From a checkpoint of a small transformer trained on Wikipedia: 10 heads of 32 (2 for keys and values), MLP 896 SwiGLU.
MLP neurons of a small language model. Each row is named by its layer, matrix (down: output weights) and neuron, and shows model dimensions 0-127. Each number is 128 + 24 x the weight over its row's rms, rounded and kept within 0 to 255. A neuron's up and down rows have the sign that makes its largest values positive.
Before each neuron's rows, "fires before" lists the tokens most often just after its 100 highest values on Wikipedia text that the model never trained on.

fires before: "%", " |", ";", "5", "3", " m"
L3.down689 [143 141 129 165  85 157 121  82 122 157 130 111 101 120 127 155 138 132 164 131 158  92 130 108 154 127 119 133 124 123  76 113 104 113 132 145 156 122 101 134 126  93 191 170 119 124 112 153 141 117 137  87  92 157 160  94 124  99 147 146 125 147 140 117 120  84 145 188 119 159 155 116 147 137  95 119 113 123 162 183 156 127 149 163 108 167 127 164 129 132 144 139 130 117 111 136 118 153 104 158 147 136 154 114 169 117 118 113 155 139 172 152 164 134 130 120 168 142 163 122 137 103 119  96 101 150 111 162]

fires before: "ss", "w", "at", "n", "wn", "t"
L8.down463 [126 165  94 105 128 135 119 103  92 117 129 118 129 169 110 121 137 125 113 167 109 150 147 114 126  96  98 127 115 174 190 101 144 110 105 191 137 150 127 106 155 149 156 142 147 170 120 102 140 143 150 126 119 147 100 122 101 143 112 127 107 126 114  81 131 178  79 147 142 147 147 113 121 122 112 130 119 123  95  82 119 173  80  92 115 136 140 134 112 107 125  56 103 122 138 141 118 114 153 145 137 118 127  97 122 119 133 135 108  79  86 134 112 126 125  94  95 107 123 145 169 138 141  95 157 138 174 142]

fires before: " and", ".", ",", " in"
L8.down859 [167  97 140 126 144  64  91 129 125 110 143 145  80 177 100 125 112 118 124 145 126 148 131 144 152 124 141 151 127  99 149 153 156 135  63 104 161 127 142 122 112 153 123 153 142  92 126  85  87 115 129 132 113  92 152 131 121 169 130 127 178 107 114 159 101 118 145 145 101 109 145 126 102 131 153 140 154 169 121 132 147 109 100  89 136 119 120 108 134 139 144 115 122 142  69  83 131 128 122 110  93 139 141 103  71 112 101  92 128 142 174  87 125 159 151 125  81 119 105 176 160 111 148 154 114 132  96 150]

fires before: " |", "9", "8", "7", "4", "6"
L9.down852 [122 131 113 148 185 131 127 146 139 140 117 131 128 121 101 119 156 116 174 155 125 147 167 113  98 137 110 136 109 169 104 124 150  93 121  83 133 100 107 163  96 147 138  94 119 110 130 116 125 101 162 157 121 136 120 124 113 124 123 143 141 142 121 103 142 167 137 131 120 138 176 148 127 109 121 118 128 141 147 150 164 129  96  87 147 106 128 108 111 120 123 130 143 134  93 151 121  92 131 109 174 119 152 121 106 100 163  71 105  77 111 139  76 112 168  89 162 114  81 133 119 136 119 134 140  96 133  98]

fires before: "|", "\n", "-", " —"
L3.down497 [156 179 118 132 104 163 144 120  90 153  96 133 145 134 120 104 151  93 128 134 114 137 123 109 133 143 139 119 135 171 143 116 109 126 131 113 152  94 125 181 135  68  88 103 173 129 150 123  91 140 152 130 142 123 134 126 110 137 141 115  88 140  96 113 147 106 131 119 133 123 149  97 136 119 102 136  89 185 147 156 150 138 129 126 117 146 131 147 130 143 129  87  82 123 113 180 149 119  86 120 132 128 134 105 120 150 159 154 115  83 127  95 160 114 145 128  90 150 133 138 140 147  73 147 112 117 165 127]

fires before: " |", ".", "ational", ",", "0", "7"
L3.down416 [129 137  94 129  97 139 167 159 125 142  94 150 122 109 167 161  91  98 145 136 162 119 152 119 146 132 103 129 142 136  80 118 126 128 134 127 106 108 134 152 132 142 146 135 118 108  60 117 123  97  84 149 117 132 153 104 160 159 130 142 132  89 161 121 133 106 120 152 120 104 121 138 133 124 108 144 126 110 110 137 136 174 132 124  76  85 102  91 118 131 112 134  75 136 145 120 135  87 128 141 127 144 123 144 119 166 151 110 165 151 152 125 115 137  77 162  96 104 138 135 174 108 149 124 111 139 157 120]

fires before: " |", "8", "6", "7", "–", "."
L3.down692 [129 109 137 137 158  83 159 118 150 151 105 136 165 116 135 142 108 147 129 118 149 104 134 127  63 144 101 136 140 115 134  70  99 134 140 122 135 106  96 164  93 177 103  91 105 134  93 116 114  98 121 123 147 116 135 154 113 132 134 188 150 148 135 117 106 121 126 123 110 161 100 114 178 147  81 197 141 103 100 139  89 128 142 134 139 125  86 134 121  97 123 126 147 124 146 142 100 176 109  74 146 116  71 142 153 127  95 137 111  88 135 151  98 127 111 156 116 114 130 134 118 141 213 137  89 154 158 139]

fires before: " |", "ation", "%", " -"
L6.down487 [ 78 136 146 134 107 121  92 103 111 164 151 140 109 124 129 144 128 104 149 137 139 134 142  81 199 131 129 156 114  96  90 152 142 148  89 122 135 114 126 148 132 111 159  91 165 158 111 122 140  89 133 109 105  61 175 136 124  81 123 120 135 154 114 105  98 142 115 140 116 149 116 119 118  99 128 106 122 102 142 146 113 120 156 139 153  88  97  96 175 142 114 153 132 130 144 108 138 134 170 140 168 166 160 124 147 134 124 134 132 146 173 114 156  93 100 123 166 126 139 105 139 155 141 135  84 159 140 123]

fires before: "\n", "=="
L3.down46 [145 163 132 128 110 153  87 128 131 128 110 135 121 113 140 151 120 133 138  99 112 165 143  74  99 164 142 126 125 187  85 139  93 155  66 118 145 138 110 114 109 118 201 111 116 132 114 130 139 149 109 110 133 138 124 114 114  98 103 142 121 125 156 132 116  72 154 129 102 130  67 150 122  73  90 145 109 127 123 149 129 134  56 135 135 157 120 104 125 115 136 139 138 131 126 133 118 146  96 133 131 163 124 166 100 128 170 146 110 122 130 131 120 118 118 154 156 140 123 117 112 188 141 143  94 145 123 162]

fires before: "-", "\n"
L3.down291 [118 177 106 170 124 137 107 103 155 123 145 144 154 157 122 132 131  88 131 112 168  91 100  87 137 122 120 129 121 137 114 119  64 150  98 141 154 108 133 101 137  84 170  99 134 147 175 118 110 142 134 159 140 111 163 131 151 163 127 117  98 152 144 120 122  95 139 124 142 130  77 158 134  76  99 180 133 109 163 151 130 133 122 127 159 160 134 120 145  99 109 115  81 142 163 127 117 149 104  84 134 146 163 120 141 102 147 170 120 118 109 108 122 111 149 122 138 137 142  88 139 178  97 176 122 149 131 133]

fires before: "es", "al", "ated", "ed", "ic"
L9.down128 [112 110 104 114 176 157 136 125 128 117 123 144 110 166 145 133 126  96 105 112 108 113 119 140 115 104 125 155 141 187 126 110 132 161 111 141 157 105 149 143 111  76 116  83  79 145 133 128 137 158 134 148 126 166 149 149 147 111 128 108 119 127 161 143 142 108 157  91 105 174 128 156 132 155 121 129 131 103 137 118 133 145 148 173 164 130 170 158 101 130 115 147 106 156 131 108 100 144 160 114 109 123 107 155 135 127 117 110 115 125 151 138 163 126 130 138 125 135 116 177 155 141 113 126 108 130 105 111]

fires before: "\n", "The", "-", "===", "S"
L8.down324 [185 150  86 123 119 150  78 112 121 166 132 121 128 168 140 117 153 142 121 132 165 102 114 100  97 130 105 139 119 185  99 123 105 147 102 134 148 142  80 134  87 100 128 114 135 124  97  85 147 185 121 156 144 127 146  96  91 153 159 148 144 106 106 104 131 117 107  94 112 113  92 132 114  95 117 108 161 129 138 129 112 128 152  94 193 105 143 184 164 158 100 118 135 118  79 118 135 109 169 139 152 150 126 142 116 132 136 130 142 133  84 127  80  94 132 137  89 104 187 115 153 142 146 103 129 105 132 155]

fires before: "\n"
L6.down265 [141 131 109  91 110 135  91 138 127 160  85 117 131 120 142 106 110 145 158 105 110 137 130 102 161 120 133 115 101 174 142 145 143 129 104  80 122 141 148 119 141 137 147 150  80 158 178 135 167 165 131 111 138 163 112  92 112 114 163 194 133 135 164 169 137  97 123 102 108 117 119  74 128 117 139 143  82  89 138 102 127 142 118 176 118 154 170 128 110 107 123 119  88 138 102 153 152 111  94 128  99 116 136 121 169 158 144 121 111  95 121 109 148 130 107 146 127 141 115 151 149 149 145 135 117 127 130 131]

fires before: "le", "t", "er", "ch", "al"
L2.down792 [ 89 131 152 129 156 144 141 128 103 110 111 107 121 148 136  91 173 153 119 103 147 103 149 140 136 137 157 139 133  94 143  99 107 137 125 125 171 134  92 139 131 123 130 128  80  85 125  85 173 107 118 160 148 132 126 104 125 162 107 164 126 154 124  96 150 147 138  87 112 124 175 140 129 112  97 109 161 101 111 125 135 129 130 104  92 128 101 104 146 118  85 130 143 165 136 112 110 107 142 111 142 160 123 101 122 154 123 145 166 125  99 140 145 120 115 110 129 131 116  99 152 127 123 138 102 120 141 161]

fires before: ",", " to", ".", " and", "–", " the"
L6.down236 [145 120 129 106 109  62 124 112 113 167  86  88 139 115 122 143 164 111 125 102 152 105 171 131 123 125 147 115 105 176 101 115  97 129 112 112 108 141 130 113 172 164 108 137 110 108 117 132 122 115 137 132 122 146 119 134 111 127 122 146 152 111 159 132 133 105 101  90 140 146 115 118  97 136 134 137 149 110  93 130 120 115 153 108 101 135  93 113 163 118  97  98 112 137  98 151 139 121 109 153 125 153 121 119 130 149 110  98  89 125 110 144 164 150 202  95 124 120 131 169 123 113 125 114 118 102 102 128]

fires before: "2", "3", "1", "4", "8", "7"
L11.down780 [136 110 123 148 149  61 183 159 139 174 136 133 189 123 120 124  95 152  56 123 157  99  96 136 110 140 117 159 141  95 150 125 152 162 144 144 130 136 131  75 118 141 188 163 126 152  90 131  74 137 168 100 113 120  98 146 132 168 115 133 105 120 160 120  83 108 136 108 108 101 130 135 141 122 138 118  75 133 110 113 107 130 137 114 113 185 115  98 139 137 115 129 129  76  99 197 147 158 110 164 149 113 113 166 147 132  90 171  92 114 125 142  98 145 138 118 138 116 140 103 134 127 139 152 110 122 113  83]

fires before: ",", ".", " the", " to"
L6.down784 [114 139 157  94  82  86 134  92 154 118 151 135 106 114 126 120 160 136 155 153 132 170 129 150 130 163 171 167 129 114  52 160 151 103 167 103 139 116  92 124 152 153 120 107 114 114 109  89  89 158 142 120 100 129 141 111 144 122 141 131 137 131 139 160  81 100 121 122 103 168 150 115 129 151 143 110 158 113 102 131 121 136 125 110 124 112 111 105 133 181 104 110 114 166 133 119 127 142 109 124 156 103 106 119  98 133 135 115 102 104 145 107 154 104 152 113 128 112 149 153 118 120 123 153 132 155 119 159]

fires before: "9", "5", "3", "4", "8", "2"
L5.down220 [142 122 125 134 198 138 148 134 116 102 144 112 124 135 121 103 154 149 119 154 122 169 108 121 162 114 145  97 141 125 108 140 129 159 122 137 154 174 161 134 151 127 184 118 113 172 114  94 166 144 147 112 127 111 108 210 120 170 147 133 104 137 127  87 132 152  81 172 113 101 129 141 128 128 140 152 114 143 117 141 100 128 152 136 115  94 118 126 153 139 161 166 155 110 108 142 101 124  70 115 122 164  92 106 126 129 125 128 162  98 106 112 114 145 100 142 105 129 122  79 110 125 102 124 155 100 101 109]

fires before: " |", "up", "7", "8", "9", "5"
L6.down726 [121  79 105  96 148 143 148 105 126 132 151 133 100 133 146 159 130 116  86 133 106 163 122  94 131 162 138 136  96 122  83 115 117  83 121 137  78 112 172 122 125 169 116 121 151 149 140 144 165 142  61 148 154 187 129 143 159  94 153 110 136 159 120 101 126  85 156  80 124 145 141 123  94 143 145 125 118 131 114 124 109 141  97 115 173 157 166 153 125 119 136 117 131 119 112 101 103 135 144 147  92 143 100 103 104 146 103  90 128  79  85 147 124  93 126 155 165 126  94 141  95 122 116 112 128 143 136 150]

fires before: " |", ",", ".", "–", "00", " e"
L6.down275 [144 130 156 119 132 120 150 150 109  82 165 137 155 122 155 109 173 113 140 128 116  91 123 113 156 150  83 106 124 158 127  99 142 150  97 151 144 178 122 125 116 146 119 158 106 139 126 134 103 140 193 135 150 103 149 106 194 131 132 144 131 159 120 109  98 140 125 130  96 118 135 158 124 127 113  82 130  93 178 131 166 124 112 105 149 164 147 165 139 123 145 138 145 101 156 141 151 128 132 112 131 154 148  94  86 131  87 120 113 132 130 128 145 125 130 123 173 104 116 161 145 147 152 133 116 143 107  40]

fires before: "r", "2", "7", "8"
L2.down686 [142 158 121 154 139 114 122 101 120  93 143 127  71 120 114 119 128 128 120 148 143 109 141 120 111 111 134  63 139 164 143 124 102 115  96  80 142 111 133 186  87 114 128 136 138 158 184 133 127 141 119 131 117 135 140 174 109 133  93 129 107 174 102 114 165 125 127 106  89 142 146 130 118  85 122 128 134 154 166 141 148 125 156 128 153 141 111  84 122 178 139 155  86 102 104 106 100 127 123 159 154 123 142 121 112 135 165 167 159  70 114 143 135  80 109 122 146 111 124 134 170 134 124 151 137 152  99  92]

fires before: " -", "-", " A", " 0"
L7.down524 [147  96 165 123 121 124 136 113 146 141 207 160 135  72  75 142 141  97 138 116 158 125 137 135 141  78 133  77 125 150 147 120 122 112 131 140 120 105 146 176 116 147 135 118 111 142 124 139 103 123 136 120 162 126 133 148 119 178  91 153 103 106 139 159 143 122 136 154 125 142 116 141  90 150 120 137 106 104 148  95 160 131 165 130 118 130 104 114 100 143 110 117 114 118 113 112 146 114 116 151 164 144 161 138 124 123  98 164 115 129 115 114 167  95 124  96  71 109 152 102 138 151 137  95 136 183 147 102]

fires before: "\n", " -", " "
L7.down775 [146 113 123 131 114 163 164 142 120 137 123 110 108  88  79  94 121 141  90 156 155 160 125 149 161 134 151 137 149 131 144 119 158 146  87 159 146 109 178 118 114 136 121  84 145  95 100 152  84 131  96 131 114 144 160 130 132 110 138 148 120 128  82 173 116  92 105  82 104 137  63  98 117 147 122 122 105  91 157 137  77 124 119 139 138 100  86 120 124 146 122 112 147  68 101 130 120 138 153 117 153 156 125 167 108 150 122 159 136 163 138 137 157 149 122 121 100 155 149 109  92 166 114 128  96 136 155 121]

fires before: "\n", "-", "|"
L11.down10 [128 115 136 100 153  90 117 166 116 112 202 142 167 110  87 116 150  90 107 111 128 133 146 106 160 127 119 127 134 163 106 111 133 158 101 164 143 148 156 133 115 111 147  89 107 149  75 134 139 154  88 160 118 158 133 135 107 118 108  86 146 143 126 133 140 119 112 133 119 130  92 129 136  88 115 131 109  76 127 130 124 128  91 111 163 155 100 131 103 136 115 170 150  99 174 173 170 122 121  87 129 120 139 135  72 118  98 165 144 133 144 159 108 106 123 171 178 151 126  95  97  86 106 127 115 133 107 143]

fires before: "9", "2", "3", "8", "5"
L7.down828 [118 134 160 130 132 170 119 101 108 149 151 127 102 100 145 169  84 121  91 154 113 198  61  90 145 160 130 148 132 134 134 117 167 104 146 128  82 106 148 130 157 142 102 131 156 134  91 101 138 147 105 113 119 132 153 141 103 134 125 110 125 109 136 109  98 143 101 150 107 149 118 102 127 168  69 113 121 166 117  74 114 176 118 106 133 156 130 132 102 131 146 110 115 136 133 161 126 159 158 143  94 153 100 128 113 112 102 127 166 102 181 103 149 108  89 116 112 124 135 135 144 111 127 116 138 120 150 149]

fires before: " |", ".", ",", "2", "3", "6"
L6.down421 [139 121 121 100 155 111 110 144 118  95 112 114 146  85 116 144 144 159 103 156 102 120 117 125 103 131  77 131 138 116  88 119 117 124 146 119 126 133 121 123 125 114 129 101  90 130  89  95 117 169 161 105 190 162 140 145 118  80 110 142 122 115 172 128 141 135 149 109 142 120 105 148 121 122  93 140 165 120 170 122 169 116 119 109 169 153 148 113 151 121  95 172 148 130 133 138 116 113 158 136 108 105 138 168  85 107  85 155  78 116 150 127 121 151 102 151 130 121 110 140 148 183 130 168 140 100 165 110]

fires before: "ed", " the", " a", "es", "e", "ic"
L11.down9 [170 167 140 167 144 159 142 146 102 161 135 148 133 134 120 111 111 112 128 121 104 152 100  69 146 121 138 102 132 102 150 129 164 145 125 144 156 121 132 121  86 145 103  80 133 134 123 139 116 133 147 104 128 145 143 150 141 128 144 131 120  99 130 112  95  93  95  78  76 107 123 105 117 112 171  80 148 157 153 148 139 160 137 130 125 119 125 116 137 136 116 125 123 138 152 102 116  96 141 121 113 105 124 105  94  98  78 151 117 107 168 126  93 174 103 109  85 124 149 129 146 139 152 155 120 113  84 100]

fires before: "ity", "ic", "al", "ical", "ities", "at"
L8.down181 [154  95 113 116 152 118 116 152 103 146 115 112  72 172 130 140  96 112 115 126  99  97 118 193 104 145 144 177 141 140  92 124 115  95 148 110 112 145 140 164  88 124  72 140 112 115 126 135  96 152 150 134 130 133 158 117 136 131 119 146 127 125 180 141 183 162 147 149 131 129 151 160 100 146 130 131 114 129  99 134 128  87 111 124 133 138 163 131 129  74 101 141 113 168 112  92 144 176 130 129 164 129 104 128 117 135 121 124 170 124 105 137  96 161 125 116 104 135 117 131 105 118 107 124 120 179 125 140]

fires before: "4", "6", "3", "es", "5", "ad"
L5.down357 [123 126 111 108 126 115 175  81 149 121 127 102 102 128  96 103 137 131 157 119 102 135 148 127 132 113 146 113 130  90  99  99  91 100 104 198 161 144 152 136 120 161 104 143 129 150 122 127 122 168 127 102 131 131  95 106 109 117 118  95  70 111  98 114 162 110 172 135 158 135  91 135 148  97 104 125 149 128 128  85 101 104 113 149 147 132 112 102 110 134 167 115 163 159 102 110 136 165 128 131 117 105 123 113 162 129 122 138  92 115 122 114 139 121 144 119 108 163 134 136  91  89 131 165 191 161 125 132]

fires before: "19", "9", "7", "3", "4"
L6.down700 [132 166  91 133 147 157 105 132 116 147 135  66 143 156  94 114 141 143 103 124 155 140  73 105 141 101 123 144  88 114  97 120 123 112 123 116 120 159 122 163  94 102 132 124 113 148 145 112 128 116 137 120 126 146 122 174  99 129 116 106  64 138 148 143 113  65 123  99 160 167 148  99 120 131 134 123 139 160 107 135 100  85 159 149 127 130 123 135 137 125 154 115 107 117 141 172 106  95  90 132 110 121  94 113 152 159 112 142 157 109 132 184  91 109 144 160 116 104  88 172 116 110  89 121 140  86  87 148]

fires before: " |", "\n", ":", "ific"
L2.down345 [144  93 132 135 118 120 120 151 166 157 120  90 151 116 139 167 124 116 109 138 143 152 131 128 138 129 149 117 119 113  77 156 156 112 117 180 118 130 158 116  26 114 112 161 156 127 153 131 130 153  96 114 143 142 120 176 104  96 138 119 143 137 130 172 125 110 105 117 111 116 148  92 156 144 102 138 114 179 132 125 118  91 162 124 152 130 153 147 147 107 126 146 156 118 107 127 111 134 106 118 110 126 145  94 134 145 105 118 105 141 122 119 130  83 144 145 198 103 149 126 138 111  84 104 137 102 117 114]

fires before: "\n", " -"
L3.down70 [138 165 156 108 107 149 146 128 169 155 154 120 111  59  97 130 101 144 131 181 159 113 138 130 150  82 117 157 105  87  66 118 118 115  98 164 135 115 106 149  50 130 149  76 121 153 115 125 125 126 132 117 112 179 103 128 136 119 143 117 113  85 123 134 140 112 135 109 142 172  90 142 136 112  74 144 110 142 113 122 143 117 132 135 120 130 103 165 135 139 156 149 129  83 130 139 143 110 150 157 132 151 156 103 132 161 119 129  71 139 154 111 149 133 165 120 141 144 152  94 168 157 109 146 130 126 132 125]

fires before: " |", ",", ")", "\n", "–"
L3.down133 [131 112 198 122 121 135 181 133 157 139  91 162 159 126 114 127 124 144 143 115 146 111 134 103 147 126 145 119 141 154 113  94 128 153 136 123 115 146 157 121 115 118 143 124  79 137 118 114 133 172 146 167 130 138 143 115 104 112 123 150  87 126 125 153 114 129 109 149 126 136 139 142 126 158 125 124  97 118 189 189 150 135 132 118 158  87 176 145 132 161 149 155 130 126 114 137 138 113  72 123 134 163 142 121 175 106  99 121  84 147 144 111 139 134 109 111 102 130 117 131 185 149 149 127  86 105 163  99]

fires before: "ing", "t", "er", "ish", "ics", "g"
L6.down883 [100 140 109 124 119 115 150 135 112 112 125 147  95 153 151 116  90 163 176 118 121 154 123 153 124 154 141  99 115 141 150 174  84 146 115 113 179 125  74 146 141 112 152 145 130 143  97 134 119 131 104 111 130 194 141  89 118  85  90 134 118 185 146  97 136 171 129  92 125 106 135 135 147  99  88  98 143 124 130 108 142 147 126 154 119 107  96 159 131 155 121 146 166 119 101 125  85 115 114 146 112 133 147 108 104 140 169 109 150 143 155 146  93 138 122 134 121 147 128 128 154 106 113 163  94 114 195 130]

fires before: "eral", "er", "ch", "om", "it"
L7.down781 [125 133 124 147 105 132  96 137 115 115 119 113 138 111 116 106 120 105  95 148 165  96 135 161 137 160  92 168 171 145 143 128 113 130 149 149 140 171  78 113 137 159 125 127 126 116 137 158 191 101 131 101 163 135 171 139 127 153 129 148 183 126 150 135 144 135 144 138 146 145 112 112 140  87 111 100 152 153 119 143 142 104 163 146 148 141 124 134 116  58 102 124 142 162 142 106 103 178 146 120  88 105 142 130 133 163 140 131 158 139  64  85 116 100 112 146 148  99 110 111 153 129 135 165 132 107 124 144]

fires before: "3", "4", "1", "2", "5", "6"
L3.down206 [143 164 111 150 138  95 122 211 119  95 122 105 133 144 118 161 122 130 178 139 146 133 150 124 137 149 149  93 162 110 134 133 140 168 153 131 141 165  95 147 121 160 119 120 124 132 140  80 128 132 141 143 132 100 106 130 128 156 149 129 126 102 139 110 169 126 114 129  84 130 108 109 149  92 141  98 148 150 131 128 129 154 189 181 142 149 121 151 130  92 111  98 100  75 127 142 118 129 132 136 135  97 131 160 110 115 126 154 171 144 133 180 140 123 155  95 109 121  87 157  89 132 125 110 180 129 132 131]

fires before: "on", "s", "er", "ur", "ers", "un"
L8.down352 [121 127 184 124 180 136 111 157 170 165 151 140  93 106 159  96 102 157 127 147 134 130 138  97 125 141 153  89 122 152 157 138 135  97 136 137 125 119 124 134 119 141 125 141 139 126 121 163 129 127 122 119 120 148 135 182  94 143 146 110 120 130 129  97 159 117 146 115 174 134 113 139 127 137  92 127 167 118  92 166  95 125  70 163 132 116 136 154 146 115 118  89 113 155 122 123  66 103 117 119 135 147 109 134 100 142 151 116 152 131 137 206 120 140 141 134 110 119 143 141 121 103 118  98 103 103 144 157]

fires before: "0", "8", "7", "2", "9", "4"
L9.down193 [134 100 121 154 181  87 155 110 107 135  89 108  90 126 125 174 123 140  85 123 166 157  93 141 116 110 171 121 109 157 103 133 115 119  94  97 120 130 125 114 173 129 137 125 104 180 137 107 121 161 121 110 132 109  76 154  83 151  92 117 109 133 120 109 128 116  99 139  99 164 132 134 149 166 109  54 134 141 158 118 102 154 158 135 114 156 113 152 172 156 137 153 133  90 113 146 110 138 108 123 129 127 135 156 159 125 150 106 109 104 118 138  91 140 135 112 152 153 119 125 122 115 142 121 110 119 115  69]

fires before: "le", "l", "les", "ph"
L12.down740 [149 143 170 123 164 144 120 142 139 151 135 119 109 111  75 130 115 111 126 121 102 151  94 139 115  99 110 119 158 133 133  97 131 105 151 118 135 142 124  98 104 166 151 146  93 195 126 128  74 153 143 125 152 133 107  96 128 127 167 139 136 107 134 126 107 115 155 130 156 112 137 164  90 147 113 162 113 115 134  98 106 144 104 140 157 130 133 148  73  91 121 109 137  88 159 104 121 164 123 134 128 144 153 153 159 113 153 131 109 138 150 158 125 117 119 118 151  89 127 193 115 111 169 186 153 153 147 130]

fires before: "-", "\n", "|"
L2.down48 [109 114 141 138 151 137 106 142 170 156 155 153 143 179 128 121 147  93 135  85 131 116 132  92 170 139 102 141 135 140 136  75 108  95  67 159 143 118 167 109 117  96 110 108 148 127 105 124 121 153 124 110 128 122 111 126 130 129 122 144  87 134 138 127 125  84 114 127 148 135 121 151 170 147 138 117 137 137 147 153 109 150 135 143 135 159 151  88  98  95  85 130 117 115 148 106 150 162 143  86 121 130 147 126 133 112 110 154 121 137 157 104 118 145  75 119 178 126 112 127 140 149 108 122 102  89 136 158]

fires before: "un", "id", "and", "it", "on", "ent"
L5.down202 [ 90 125 165 101 174 122 123 125 171 118  98 138 145 134 143 132 124 149  95 112 127 144 122 141 107 126 114 128 146 102 139 144 142  79 136 144 137 104 129 101 139 141 126 117 151 139 167 101 156 117 136 131 128 125 175 162 114 161 109 158  52 134 115  96 120 119 192 145 147 122 153 149 118 170  83 143 139 148 125 135 140 108 119 122 125 102  81 113  94 134 109 110  89 141 113 128 109 119 104 123 124 150 131 134 120 148 161  95 175  95  93 166 129 141 109 199 141 109 133 121 118 104 104 125 125 139 101 155]

fires before: "ion", "a", "ia", "id", "ey", "orn"
L7.down48 [130 144  83 185 113 112 113  91 130 103 129 137 172 119 104 137 161 108 163 176 110 121  86 111 132 143 114  88 109 134 137 114 158  86 128 122 141 141 119 117 106 116 191  90 103 133 133 103 145 147 117 159 154 103 143 143  88 143 108 135 149 148 137 132 137 116 127 129 163 142 127 124 142 183 139 141 124 144 164 113 165 126 139 136 106 131 116 145 119 138 120  93  96 137 100 109 130 172 110 170 160 174 116 153 125 138 148 118 121 116 141  86  94 155 155 136 175 138 112 131 112 137 160  97 118 151  96 142]

fires before: "|", "-", "\n", "3", "B", "S"
L3.down381 [134 123 142 177 126 148  80 163 156 175  98 107 149 156 118  81 160 126 149 134 157  95 129 108 125 129  95 142 145 148 124 109 114 116  93 123 156 123 138 131 105 118 170 115 168  91 153 103 141 125 136 102 108 117 134 128 130 138 128 140 100 116 109 131 141 129 142 122 134 159 122 179  84  98 136 116  96 151 119 130 109 102 138 144 135 156  89 152 108  96  78 127  94 104 118 165 136 113 154 115 136 147 128  93 133 135 155 140 124 103 115 101  83 113 162 125 122 171 158 103 159 144 121 138 113 114 112 150]

fires before: " |", ".", "P"
L3.down345 [175 116 131 105 137 123 149 104  96  68 105 140 141 133 107 131 133 147 179 128  97 103 150 140 104 139 151 122 130  99 164  94 120 128 119 130 120 126 143 150 123 110 162 105 115 105 107 152 152 109 134  98 179  79 161 143 129 157 119 127 145 104 159 100 135 135 147 131 129 180 133 115 135  91 148 188 148 131 123 157 110 114 140  98  89  96 100 120 141 101 154 127 113 151 118 149 133 138 153 102 123 117 145 154 104 111 104 143  91 137 131 125 119 105 138 105 101 122 120 122 119 107 135 114 176 112 103  94]

fires before: "2", "3", "4", "1", "5", "6"
L2.down131 [114 120 155 162 116 117 107 153 145 158 143 108 143 108 102  84 140 180 162 110 153 116 140  79 157 115 164 125 112 151 185 132 128 149 130 143 141  93  96 141 109 115  71 124 135 123 161 123  77 156 126 127 114  97  80 126 159 178 159 150 122 125 170 133 120 157 104 126 106 157 111 151 162 118 148 135 150 123  71 110 142 160 147 133 102  93 156 184 138  92 118 122 118 118 135 157 160 138 124 159 143 144 101 136 122 118 143 126 166 127 139 130 163 127 151 102  96 113 131 137 153 127 164 128 122 157 153 114]

fires before: " |", "al", ".", "og"
L3.down512 [159 134 144 119 154 129 156 111 105 121 142 176 105 125 144 170 160 105 123  97 113 128 134 149 143 143 103 100 149 137 146 152  91 147 133 117 133  66 145 134 102 111 155 135 118 144  71 134 111  99 114 138 109 134 124 119 153 147 125 131 142 147 123 157 123 118 129 102 104 136 131 112 126  83 130 162 138 129 116 131 124 107 159 151 110 108 113 101 138 125 139 114 110 141 125 125 139 137 129  79 120 158 108 127 127 132  90 120 129 167  97 170 128 108 110 127  95 137  85 129 110 107 147  83 108 173 147 140]

fires before: " |", "le", "ium", "ction", "l", "ut"
L5.down556 [154 153 111 150 145 118 124 110 166 136 177 127 152 113 136 120  82 104  87 155  98 124 161 123 132 141 137 129 137  93 137 118 179 129 146 110 113  96 142 144  91 122 184 171 121 145  97 116 109  86 134 132 121 124  96 134 134 131 165 144 146 109 141 134 139 102  96 135 146 140 121 146 103 132 113 154 103 112 131 118 104 143 108 126 167  84 122  93 105  93 140 121 121 122 139 127 152 141 149 160 155 128 147 165 128  89 132 134 137 124 134 116 122 107 138 182 119 118  90 115 119 125 139 116 131 137 108 117]